Weights of a small GPT-style language model, trained from scratch on English Wikipedia.
Size: width 160, 5 heads of 32, MLP 640 tanh GELU, vocabulary 8192, 6.67M parameters.
Architecture: LayerNorm before each block, untied embeddings, attention and MLP in parallel.
Training: a variant of Adam for these matrices, 202M tokens.
MLP neurons of a small language model. Each row is named by its layer, matrix (up: input weights; down: output weights) and neuron, and shows model dimensions 48-143. Each number is 500 + 50 x the weight over its row's rms, rounded and kept within 0 to 999. Numbers have three digits each.
Before each neuron's rows, "fires in" lists the words (lower case) most often at its 100 highest values on Wikipedia text that the model never trained on; "fires on" lists the tokens most often at its 100 highest values on Wikipedia text that the model never trained on. A number after a token or word is its count.

fires in: "as" 62, "when" 9, "which" 6
fires on: " as" 67, " when" 8, " which" 6
L3.up152:475476511456564525490480379548514543536465514518511554489507499443521389611533593503532526578482515480470459544615493380468442530475531554578584456482471570544404433406470527495470457487497502547476503535507521581438457543489550460494469478499487555485567587547530478480462502514493490462
L3.down152:385454473525535526491428534557517547495590541516488500529434471564428441507568522512510557530594547446442483501478479462419498489496448513384473482493503468459519515365489491523548491519374534546441511540493479581486470539506588473556591471494497413515545455552452559423599598596446526456

fires in: "which" 58, "that" 12, "as" 6, "who" 5
fires on: " which" 56, " that" 12, " as" 6, " who" 5
L8.up239:540509526474445507550545479435564513600459496501564549511504536479465440432479501519556422571565444467472470622505454457517538544493427514414495399433442485486482470413606463516535539464491503543452516569565521436531547416472511493424524470436503457464635450450509510568495584569549471463
L8.down239:407479462511555530494498379466448561481512412576407484525528476482588593490517420427417501471491561488502502478523522508555589458435530485458525478466533541524511431540509495539439509468496457459502560451515444527495474534479439524464447458477619511500444506448509504506396500481503523528

fires in: "that" 26, "to" 15, "however" 14, "despite" 7, "having" 7, "which" 5
fires on: " that" 26, " to" 15, " however" 8, " having" 7, " which" 5
L9.up463:422498523493444501544444487507418476565506472538475563607541481432457471466467573506417473658527535446491512455578601513470532493453441504552418383478433591581475456486537448501471561516539442594552573477518536502571486477496550465568540465502495413457528409551450497470539490547555515441
L9.down463:513535536503586516491546490494517456477574557502585532461453431594466557585587467455503548458579502500494474392539538551574533405596526417432521519489489440517512474449520500570424470420429491438592416508465517479494523516506513552553570515522499488535443590529515483526557476559450474493

fires in: "and" 25, "they" 8, "that" 7, "or" 6, "than" 4, "to" 4
fires on: " and" 25, " that" 7, " or" 6, " they" 5, " to" 5, " than" 4
L10.up533:395432602506525498523538525446476562548525560529514426457557491492496464502507542589548492515593558505475522512543520446554491459483466520439488339504456430488542525412531533513523487521504440524498534534501547535551511433433504441491470523417514535461503467561534470498433563549453461538
L10.down533:507570473551412500398466534535529529490493452557408556548427515532519513505602575506401482526590538501476455443473499429494581505525522514572511570488517544506462541597486483505419492552459459525520561504478470509532438562497530492380495444556546548525445526536499573434426447543523474401

fires in: "between" 49, "both" 37, "either" 4, "that" 4
fires on: " between" 46, " both" 35, "en" 9, " either" 4, " that" 4
L4.up322:505436491528471533508459515520482518541479429599564485547505549541471370447623525514498430537424478510516441531487570450518536557400511538442388469439485478550548429499553420557448521603531522596442536506484471467484440539435541509490492498490465478472541538572546511543507521556508422472
L4.down322:544523472475463607499515568519481520495448476478560490559478593508456477475562554480470407496440493491495452493498514536524511486407514475494418503536530546618569485536505379544434498541518553524482452468505563456462464489485507480502514516548412515452473464535499535506496559582503359496

fires in: "to" 47, "described" 7, "q" 6, "jost" 4
fires on: " to" 47, "q" 10, " described" 7, " bad" 5, "d" 5, "st" 4
L4.up427:423465434491520472448452526412540455624543429518496481565471440448555622531421545519501510505455452414514502539527421529515492407500503570502488486493484569498510482452487373528460478518552570574505505522467537597519477561458570482570443465568411428462607474555569579449504459520539463448
L4.down427:533430525556526523676532453452429558498455555530456474472472496594558419550498483515541489450459560555515426507457474521362531522540537496534418534563537526509479467480479534515574476460566502508468507526473520439541411509452487514466422540486499434546466535501511504546495459583426483478

fires in: "is" 74, "was" 19
fires on: " is" 74, " was" 19
L9.up457:550468465470548452549466498523512531455520531496465536495546521535476422450585553521497446576571423483508399545579445558556470531415494545544556431452538536468474584438506523449512541497588433464419477566522511441552414465482466537517330532452549479451563453490503534593428538542428444562
L9.down457:420474463516451524467477510492536405378505506419539449492529455546485490459539554482453463559455441525442521553500476478483502547580539540468431418505466483440568511481505563574556453462531474590518522593530464477530456518432483572491513503463556524453559547486472534487420476466454458505

fires in: "the" 71
fires on: " the" 75
L10.up33:480533490503498510446538548481516493465436487538420506456512449485469482549442544572494466522443442462510471568521614478543484494515580597599392415453473548484433461449427498501592514536493415527538493495575466496454597452456545513583530475544516575519487512569478498454323552547438464371
L10.down33:376585429491455489477498572494498403530543526518541496521438566471493551531436446516512595480593561469543504484470651563407520546577613494434469449578508510549469507470495491529409531495415475552549497453476539442488524443553446513504461573523510557594582562534494499422487487641486460531

fires in: "it" 25, "which" 22, "a" 21, "this" 12
fires on: " it" 25, " which" 22, " a" 21, " this" 7, " This" 5
L8.up581:528532517561537606475497406456520595507504493533453515493551460479574424569439650488473469523573538521462494489615611551479410468504501552415492532459484401485507492495532493545507478519521538449556475426428538525485516493487546456549423590497480552458479516484616455531478477539471467436
L8.down581:458521471494480480482415561475510504558557574477501500487419551503512502526519516497573481552486492556480458463507539479491547451572444537549543477530592460482461441506489443452543515450494515463506518550500447473486496534504493469541493552540364540437488489654506535448527407594555474423

fires in: "to" 60, "east" 5
fires on: " to" 65, " East" 5, "61" 4
L9.up593:490476513461587408504481439510478456507540442604512530536509525477484526512540476594475516597614511456510470567494483528529525466565492476497521466521424447561475436560523380473498530501497399474485391456466526463546431498401560529410542443446507467424541600549610486539507558482470424400
L9.down593:490502484604435548494427538476584462505533575498544515453555557507487540404505528486510466404482521517531437351502515502431516569489493585403535501466542527438557412454463632524545411401552565483446493583541492462527538526565493540557537528495536557563471510416479495495463489490413623464

fires in: "in" 50, "just" 5, "years" 4, "not" 4
fires on: " in" 49, " not" 5, " years" 4
L9.up113:490492509402506608523418552470563569467557523510542545594520428470523472503522515479439529531486440451429449477470586422518465462505532487545532453439438425467546456627505467496557473530515400457464430458536602509545555453473481605639434484517408570484592438549474508520460489565510463466
L9.down113:467456542552549508491512522522500438580463499493436477519473501517607541497490558557563460498558560457565575547479401517446401438439587404454459531543409488533510459472459446491473550425544466578452446398543487484527525563494511558517440428462453524490501491495494636511458473559507532535

fires in: "as" 42, "beijing" 6, "it" 5, "from" 4, "joining" 4
fires on: " as" 42, "ing" 19, "ng" 9, " it" 5, " from" 4
L3.up466:472459488473500524453561506502524516472452499575501532476492519481602467488433571493428541523497527479497455522407516520522456450368500570474509597484473545545562511364486494548445506457516547530551404500542508532488490488454517536563569517479513407558558466547613488469467449475539574536
L3.down466:466569558511477492534437512469468510500552505466510540420547534450410535437468516577495455397523443534569450499598443500451482478541513430545453393490467415488455524521576559477520503454587454526505539529545504535533484488501488440382513464513531517500489430478488555520498518480460473509

fires in: "that" 45, "which" 9, "than" 5, "but" 4, "when" 4, "or" 4
fires on: " that" 45, " which" 9, " or" 9, " than" 5, " l" 5, " but" 4
L3.up44:477477654519480471520523436501519563546463434547545462473516468557487544495585479537523471576553454442492478526627633388528409485521452551557423459517450465440384489497490510477482500462487437466398561501574540482487517473486534542580524477396433495398527523569495520600462546480527519495
L3.down44:451477580486510514594481457499561473530433399502505432457506581429506454516444437497454467648563528557394468535479491514566426502493527564562492427560427390480491515479487517537488514394470494481485540444551571494567511602453507513551453494490401562552465535496499538514503528544441556461

fires in: "as" 32, "be" 19, "date" 11, "was" 8, "on" 5, "chart" 4
fires on: " as" 32, " be" 29, " date" 11, " was" 8, " on" 5, " chart" 4
L3.up199:477505500483541589484498443476581507537503530499545440415463479487485445544475539585444415550447441541462502479526407451472472579523634534517466407459541561536498487467541445480443507490483454472507532558513515525616558458441444605536419460502490532466537545580513395571485501518567538581
L3.down199:537479588437457548527493467494558503485554511527547471514533489550454479464489531548505490544514447573494445585510453515582545467508500465530529544411446528606380556496455505551589456538517534387461508503486586496482506450493420540424510595527590464436508483508557471441478413547478499544

fires in: "an" 57
fires on: " an" 68, "an" 8
L9.up588:477455461505473487537485518489457604566482499486527513567537447486508569494450512604490474475552429449494435590510518445475529522498603447594454446440517478500435591454598506467470554617459480447500510533554500517565530607444443500572538473407468580481538448533468449444422390530481503492
L9.down588:470442478494571513483525447477553617507468536372457491539587537532524464411469517541409510528510551601513595565496546449494473577479541490519543567443524512506560534490471478499481619433436435466505459395439419437471572533496473464536479566514575547524507441426448429517443456499494510462

fires in: "after" 46, "before" 13, "since" 7, "without" 5, "while" 4, "until" 4
fires on: " after" 32, " before" 13, " After" 9, " since" 7, " without" 5
L9.up553:503460491512436478489539525433495502541530465454475455577556486542507477540465516482432490589514425421459478609546525500475408512506397436489432487416460522560554519432485508492482500493480513497445564553592523514576469478475532483537485593441460469484522609525624481549485436520466529472
L9.down553:516437511518510545466479480494591534450506463572460458430586519578503536500426530521550458503485505604508516527486430533597510430525568508491524452542498475546551485426552500489442478404526518379520533454618484602481468520452560492572497495601480512440519525585451491524452542562525554519

fires in: "the" 39, "in" 12, "on" 7, "to" 5
fires on: " the" 37, "ly" 14, " in" 12, " on" 7, " to" 5, "ely" 4
L3.up471:433524447384437494487444481501532472555491515621501467558530458573502490500431569512494455481432531507439565522471529473545580530565541497401415519465469539457488455442535537493534551546529515446553403573517503547552568428415492502510577479581539431507602590482514528550462543456465572508
L3.down471:514468504455521497549559490456459479475521600458529561453506483566513522487466521573455448386565519489497505505488430439433414526519503540491577525542588441547551483564411544417527411538527449579474584446433467483530517534490484517470563560438543561544486462548544536453427592520532424595

fires in: "of" 32, "published" 11, "during" 8, "started" 5
fires on: " of" 32, " published" 11, "ed" 9, " during" 8, " started" 5, "d" 5
L6.up364:530531437579507528472385495417481469585545532521524581531585526481543453490512471494424473509489458486436523633515546478522454446449530479463473413527442576619476470492526471508533522398534516416463481557538569531516530515532497555579491611523438442490487450508478490489456507512384448495
L6.down364:382522571446452496514508465499376526489540514465448494450526481545506532467504478496569469511534434578592569462561493517533444523476440514533466511502459426490510502553517529483510468574513508365425496517448520528570418406411504448510579482465474460458450535414494484434475471552562484512

fires in: "to" 35, "led" 6, "for" 6, "with" 6, "lead" 4, "opel" 4
fires on: " to" 35, " led" 8, " for" 6, " with" 6
L4.up314:439470476536446442511502453424558505533560409523582526563567402541579533540441508518486451624465464460491508502436499444527426617466460464479473529423430523528446574506518488583547515406491463499510422519440546543529536555447519541532515472415474454408517509532455548534569545494475504458
L4.down314:539549471541522460585582527553428580404462636520435481448491504455462498547547499560506504541507494529577534526549523525492496598553442554538528435564613452453472432552470500577469518491512489526479465477605422484508506511498475487471484590576515461495381447538564499420419475441516491538

fires in: "same" 31, "next" 12, "single" 11
fires on: " same" 31, "te" 19, " next" 12, " single" 11, "it" 8, "ite" 7
L4.up212:480416491409477540466469391570487521462530488521607463511549468518517424489467573542537563477509527508503501405568510495531491577507600651468479521437483471533445485505563426492567429502503540508418532492469516528520569475449573496470425508509561549485563551613538524477485547573403448453
L4.down212:500489538497486492536472497528586546486473494497451430509507572523473523525478615612466473525537497442461460482539531447564447535422545531511437490443501460496475470445529446547455515526548554465454521460480465529528519570410520501511444536475481504508571531601550476500472551597445427505

fires in: "was" 53, "when" 14, "while" 9, "before" 7, "later" 5
fires on: " was" 53, " when" 12, " while" 9, " before" 7, " later" 5
L6.up111:469435552554512528465473475542645538519598407529506488414563553568540427487429478544515450513613531534496476534546412522596434435392506537417475413446480437496469514446518515492469481428476532464510525510520553448573465484474597536583455580559519528446487549563564402564471570478499491545
L6.down111:344423538549469436496494520561564498442606502485489415499532503548555397502502544547462435461543448497433517546519493529555479468462452501519509402418437405508518513425453477487492565489565511423487467516497529514515496512451473417575435643520556451504523454527505547547542483542556518546

fires in: "are" 23, "is" 15, "be" 7, "being" 5
fires on: " are" 23, " is" 17, " be" 15, " being" 6
L10.up115:496505513523502518523561501469536490526444538564437565390513481549490440481596523543417488569555407444432469448396560425523491551467531535560445502508534559538487447449473490487583452441537500514543528464468587471538584437470455522631441524393585465402504530544591408625427558420460385555
L10.down115:468459448489492453460500534568476537434467483498421454480472434536454633465493447452546494491588490492491459613450452470520540513481492497494548510454594426382550560529587516523425500511530502462549557520593514519529484535584425527522494429535577535465524526515419514519507492398518507491

fires in: "to" 37, "would" 14, "may" 8, "will" 8
fires on: " to" 37, " would" 14, " may" 8, " will" 8, " must" 4
L9.up397:485535536595524385518452444525555541519431519499500503476453491485450474477487590493491425526498600410479493558504525430614422591506546401485452493431526484530542475473557479502584504458563550464457508536470557456516511569520610506499469589448448475496575614531472490419521560604449468587
L9.down397:515440545482446407540479499496434559464577464566568506493429509484532566427444481473495402373500547502466497529549483453498485525458476530458464368428560491490621539505510489504535520474537464477525496490488413601561578453523499528523549467564527387447566597489494523433484492519481515521

fires in: "be" 30, "for" 23
fires on: " be" 45, " for" 23, "pat" 7, " enter" 4
L3.up7:518436450528512533490604397504559485553512526459449477481565531510469513508399490544552470558445483550421524490494405476500436544550436472456494490433494457464463520445544459551579544489456447551507491492519487609537526542501615563486405476468421567605424488488520539668493540478522509560
L3.down7:526409435451558522451491515578512518536486457472447431415510499511425517445501454479417543575429554490506544496480525480537521471481541472515496520538448469601522593563588560483495489492473513619508571458516618523517431446549476398498591491457435605476421491482579532423446471454507506497

fires in: "an" 90
fires on: " an" 100
L6.up105:458453542555460490511462477499533468461529428460462516466504513655554567503466496589415455522613421455447511528521489491514505538384486598415451485539549535518532457444575432524483481578578484510559447528558515486459490659416533508546499512438458489532567537478510538557488443497509454544
L6.down105:561508526499465547519604585406460569498467532485505501520540487551518623567580473486517515511484505489419464586441489432491533524469444451369423462487483449485554536519576471477469561486475503519557524486527538454578449574449502488497401540417499446530593470430468404504459433583410495527

fires in: "an" 55, "1" 5, "9" 4
fires on: " an" 56, " 1" 5, " 9" 4
L9.up316:533551482534546539534562457502503451520453500514484503489589579543611532479498485523538541494421417487455492582501557501476445523468560507453447534573481529563515514500365476537516459433498513462541452450455519360529532514457600566571461518473484526447590485519410495583502474476471469581
L9.down316:480544543533560538504394519440571470537502518559442476446417424465487490498468632510444548584478461606442426511454503464440509509442557519629488484478449540487448631572480538545497527523456471512510533518471488542464519528527577505550482444526492529473488541493445470448397434613492492547

fires in: "has" 45, "winning" 5, "yingsha" 4
fires on: " has" 45, "ing" 20, "ng" 10, "te" 5
L4.up415:537387509498396546521467459420477582594557462549578544553463426554484506519453556473431552487484452408454415493509573502501463522442687509455482441389498537528573486426527499487411480483529496461526479476475463444564547441512503460508551501522578432508469485540415495426559537469489569460
L4.down415:546504492508481522530584540568493504451484481505457534441489528514567523452483574573523458519482450451504528457427424523451518499511500500471539458529435495451576491529529534352391407503618384493508509474619505529466504543479542505551508456420527522582513478445575429528530548445552570542

fires in: "after" 68, "since" 18, "following" 6
fires on: " after" 36, " After" 19, " since" 17, "After" 16, " following" 6
L3.up92:459527546517410494456527486517504472379540464546548453458585478550491483546515527540504463514488455469512531518541422501553452487577540471500350478472458477537416506469421469542521666404516487430493489514563513537500517536436507462609540572446608514459546539544481597463489517517431540430
L3.down92:400514506555364524437513513540537443434471507551529504527579457539501536584526550498409461567502460510485512497611478441520440490566490564490449452473430527603431555519546458532472528498562479480476527556564558470483556455426519486536502624460509492508485510547493515505399568589420490472

fires in: "as" 51
fires on: " as" 50, "ment" 4, "s" 4
L10.up343:506495545510486540485460541392511529492492484532473425476452627572497469522507497598466485507521438503492481494537518484531472506436530564392547495490499539532491533468469407504458461490527487593457566564529541573485497651461443473449423551553466314454559525522512511531459499578463499530
L10.down343:504511436462504533570515579514512524470562521421519537463418380535455529564463500405567460520496496444529495566510489497507615499584433411559485456530560422511512474466499594454520511446437522542549457474517547498500561447483502430529476479413510555514546469561494502440550459532445437435

fires in: "has" 24, "be" 11, "had" 10, "for" 7
fires on: " has" 24, " be" 11, " had" 10, " re" 8, " for" 7
L4.up33:534432487543508494445561442417498547500541578566528572501585539522456441422432528515466442515473493484438382521482443547507452518559476457381457485438530517547492565504586433461516505504497403447537535449539445492508475515535528575511511455553467525451455437512514457582546483573491539546
L4.down33:497463465516449551453484570569478428458457456464442549495538538556539543494422494511458486475457592485471436599452513498526489421537422496530574522525462498396432603559540450428467456502568444491552505392549530444493471485514504526604501514527501512465545478488599499528514579478438429498

fires in: "smith" 15, "bronze" 11, "diesel" 10, "ref" 8, "gold" 6
fires on: "sel" 15, " Smith" 15, " Ref" 12, " bronze" 6, " gold" 6, " el" 6
L3.up598:394420412456460592484464516414540535497558557497498485556395463613570497366556496487474404515556362519497477529486419502481443528553554456454510523500524408441507558448427445510529487575485447482539519451500428577460506493469450543532526523547541500442491655496472524496462535445453452544
L3.down598:508456514450558583466501541471479488459525518449434474598421444442494522469551479478563508599585508441503476393505563594491520487569460555476526577447531478542465492512513513465520442519456597505566514375465499549426484453532465498553566485571455455445460453403504510525575500405484552487

fires in: "had" 77, "have" 15, "has" 5
fires on: " had" 77, " have" 15, " has" 5
L3.up130:500464454555500573475554537474502537504497422581568576467578488548507487562412603536478564541507431494438462476529524491449377605560515502432478466414499520463397488525537517537457499566509462439569424505501472438549487432477562486566517560505546534512443498569460536449444501508490465501
L3.down130:524539426471452416504495559553508536452558562494499555447568432492535544506430523455466502521544528549420461452518485491584475513572454511453462452444441443441483409586520497529419581530461503479442393492508450508471441427504501546550507576565468525476434470559497508479527448507451444431

fires in: "by" 45, "at" 24, "nominated" 10, "received" 4
fires on: " by" 45, " at" 24, " Nominated" 10, " received" 4
L3.up194:502554485601489517525529402432517508440523429533521469537471482539411593526426493542499415549502475539504479493489457489507579547484585570485380426472478437485531464386515440530583574495533443432535436610584491441582488437470553560506500518425423492533456519592556496517487485522458505568
L3.down194:527547632488530492505457438566448534538490498548508400583534483518387604505454489511492438461503501481577485490523498504455522560505525514505524481458513486548452398412403448548613573426482569497536449481539470460479445425474491437456483546445362440538446544478529490564554544520516499512

fires in: "as" 27, "of" 20, "code" 8, "by" 5
fires on: " as" 27, " of" 20, " code" 8, " by" 5, "ed" 4
L4.up385:507452515522477472498488447385547528469536505445577415462534408564459486532538410533452476600526350542606461503520441489554539539545471438519441496520478446445460441510508495568439523438465474445433503498519510487571535645442470457526546568392488494541555548526480462539462464431477508572
L4.down385:551625558451472538447546489443461470440556511435465581516512443528460462471516481464523544501412552544524440452626586475560475469624536513486492483567485578566506509538403478573524455525465534478545577553490504466448468436503482538508524625545425531610444506465433482458505416529503484560

fires in: "to" 28, "was" 9, "his" 9, "her" 8, "is" 7
fires on: " to" 29, " was" 9, " his" 9, " her" 8, " is" 7, "s" 5
L10.up543:486426504559468505421532482568486469580509438486404477620509572570488515554426545529506537517519520448486549533433503472503454530579523484419487528478512470475546611511486417511392538522498522446449492459508508549492481540386455445542430587492455494541443455515476441487421567525406550474
L10.down543:481526450493527481439474520517529537568498556505493477502529522535448502580522445488501544538528569531394526499491533462585493503543474508493455508475510491549462547457571490477508535565491547484422445590535538416489499462642531464522542503484547514430418447522460483513482482481491538449

fires in: "as" 95
fires on: " as" 99
L3.up188:534517567472503485456496421485534492535399466491503568515536431534525468514506644470443547597472495466432447462579518417585443486486555498540540441465479507576471443430486527573539472472470429530531479553515450587511502566420567550519430509491453535567484491600497492475452498447534518470
L3.down188:447461437480513467504535481498488556438500545521467535475464457515491463588591508508431589495494498461424430520572524505516407508511502446475542486517437495543412517487541464594549538496532495461501436462500588481498531546372560588492538508566509532460482388596562529413441523622506528389

fires in: "due" 16, "way" 13, "so" 10, "too" 9, "tools" 8
fires on: " too" 20, " due" 16, " so" 16, " way" 13, " idea" 7, " hope" 6
L3.up611:454499494527448547470462502527608488365533491518530582540511462539402446554396543583545537556596465430470561393540509503412464552528473621517484479443482492488451503504517526546446516524498536512477433454548550542494437511426513456511487554388477516524527607533531495487449496571423458472
L3.down611:502502578514435469533416482584539499450508485559435569519526483530448462523562622565470519622519419475427463437565447489484475527436494485517457451474458546527521479444552443516475554523545559535480470469529477460515496519487517528543501543489530470452570552560558459538405505654485490409

fires in: "both" 35, "between" 18, "other" 17, "opportunity" 5, "either" 4
fires on: " both" 35, " between" 18, " other" 17, " opp" 12, " dist" 4, " either" 4
L3.up346:538529552517471587519520513560480515481413559581598452445579518504467408609552468552497404521512476458504562541485490484429456567418554632486486504512492478523468405483525465584496611523487581542447426486530452387530444475487556515431437550483483480487544494579467523534514541515526470490
L3.down346:508465528504454481538475445508556600470420462509539485489525612498476463550610579562467460604538472432490468533511538518480437525453518511464458470482506489537519461474548454531454505500528574560454477442505512441569520527503542453497471542508437517467455540618525457531467552647497457434

fires in: "figulus" 32, "wilhelm" 5, "bomans" 5, "saltasaurus" 4, "gonatas" 4
fires on: "s" 61, "m" 11, "e" 8, "g" 4
L3.up72:498443461540358465472458500477468526477491504579480475495543608556507541563497504565600404558491477524486525603509535554490370505479495484513383441539453492488569497510538536509539573610492521487461497468533479513522480537488465507495564483454529535503554607511472536481455585483418553506
L3.down72:420551535482541504486487577572550536479484515501478488448521570525577493456501568498468488468418461501550454665460509539531590402505536499447477511475514526401498442576515562511449560431454399476465483519540462519504558421465437543568588454487508522505461578506540512533387446556540574454

fires in: "that" 40, "which" 7, "time" 4
fires on: " that" 40, "ly" 7, " which" 6, " time" 4
L8.up607:458509571537485474520496435527546543432501436513559582458546439469501493424568571504478471534488380394468514517525465429581473523518450517528457482373438519534540422489585426439523508526520526522522457426527560598552512458459554490447457496456478482555557586481562496485477553674563494502
L8.down607:501553455511478557564539418433497506499528559454499484444484436570511434372507415537508488499461480530485484463524494574536466512491469419546494532556487502448513553410502571511510540475478493455479401542662534506519465538572437480538555465427532460509480561537449563553476454408537460383

fires in: "that" 29, "time" 13, "when" 11, "if" 8, "times" 5, "off" 5
fires on: " that" 29, " time" 13, " when" 11, " if" 8, " off" 7, " times" 5
L4.up290:460490428573451470518507547400529462402499495507470418527464448477410439419621567544469430546471454493534470526498482460510466530565518531532447489451419520490453472560467472433525575501489438495480542464560514483496507487480585597510507426506482442455561563518544498578505508581469593438
L4.down290:434471460433519568541369540605504546571479425514533477526499511544540467558379492506533599511475536517528517447448529520464564529520404450516567386393423506619528503440462568510485470547552499461537425566532576486456471393547498404523429527530519448478602484496467498423415502499432444451

fires in: "after" 15, "up" 14, "designed" 13, "appointed" 9, "for" 7, "preceded" 7
fires on: " after" 16, " up" 15, " designed" 13, " appointed" 9, " for" 7, " Preceded" 7
L4.up345:473462517595466459464506419453548461444493419471635552482454449516505552548455582525503371546531459512515483642550449533592505609536460534485455454524478508466515526355460437522516509517484502513493397473479448540533416651483448531579456534448582518492494591565500532515499440531493478502
L4.down345:526397598427420480550606471468566544600547585640503507544460432467460444487565505493448524482562539549479472554478523536439495510526566564450535545554406553504460532511446403464510549543513489503499390539410544474550501432529463454401501510544468512555499441493489504487495509517562495505

fires in: "this" 69, "also" 7, "next" 4
fires on: " This" 38, " this" 30, " also" 7, " next" 4
L10.up114:485440479511435524553524449473616516509524544527527479492590471517645491466458546468517470480480560467480464420497553454481482465473462521559535454482459479560514501452664460566482506528537509535532493536422464497599513440488632518607480483426549552451546469488414457509549597572456435494
L10.down114:505501499460556511483534476595459490505481530530354566403498494550473579508566464507440550509496555500511515495537441479545474495522492461520510587532449542435571503580482525493484436464528534412555489489514427554468536565496441463516552528503557520512516502574503540459491445666512556520

fires in: "that" 35, "one" 8, "which" 8, "to" 6, "following" 4
fires on: " that" 35, " one" 8, " which" 8, " to" 6, " following" 4
L6.up282:493612562607481483557479458472561435485503486535559489454583468412516513543554511643494484542465468497354494535513551413564454489446503496568515488482465490535468492348547401478599431483474491509502457497471514516591456490519549574462448581539538446413630498566478413550523611525420476517
L6.down282:531458513430524519514451565537532462479509541496496537541519438460547519525404494505442517455455451458382488471515581547452421439515405535559548536508462476592482461424504505528544504433453482540464440482430482521467516470504457511499499539495572478536562483432492477538410487598525461460

fires in: "they" 30, "to" 21, "he" 16, "eventually" 6, "there" 6
fires on: " they" 27, " to" 21, " he" 16, " eventually" 6
L3.up613:468441478437457438483503455505407530610455526530502501517523398582633468582539435508463503493512466457418488531463516520579479543510545459401542488436453536552475463530516581559570499494520449434551435465474507612453553567483605496438539591468466435507435557524512532400466504470501513451
L3.down613:511556540493531509555527555524575514411526454458497483455513525415325523460471583533529472507468480598544484505536470436453479475525479524570417456518524511485508520496508414371486485506478564483435580541540457435535460446526452434574434462546519549470500505523558522556500435597497470488

fires in: "and" 49, "which" 9, "as" 7, "that" 5, "when" 5, "but" 5
fires on: " and" 49, " which" 9, "th" 7, " as" 7
L9.up529:409481584526534469576522472515477559440350469469462444470463507499500503451579589502456509500521446535509497495624539534505568486492490614456537435403462542492434408422596564645532490526545512529449428481577555533549519492449497451567464517488487481447574537457489421514512471527461514499
L9.down529:502480472463454473470488483470544466479559466530500539465476488560462511552598499513570459575507524511564488522520472509491497577507477430531527517544505436532472562507511389500403495535529464506629462492454421495521511440460507549394497513494557501491483558550393565527569482596529532445

fires in: "one" 32, "this" 17, "each" 10, "that" 10, "only" 9, "same" 8
fires on: " one" 33, " this" 15, " each" 10, " only" 9, " that" 9, " same" 8
L6.up617:444480412514433523495525415545525500471425547497516486539465535503448456506445585559482472539436474469435436515485454517574569436473615585553366486527483540489485528415485470583543467529450546516517544488442518453545580436466569466495510469477558598479601571527455506485504480487513450593
L6.down617:435415443549501553517450520491494452348578479483532474529545533436484480389492529508514515451438544524443529412558542441531464533476393489593481484539491541559563472499455639522487461524516470523592445541431518478529500611483525436501542401406484527521527500507438527516489429426466500560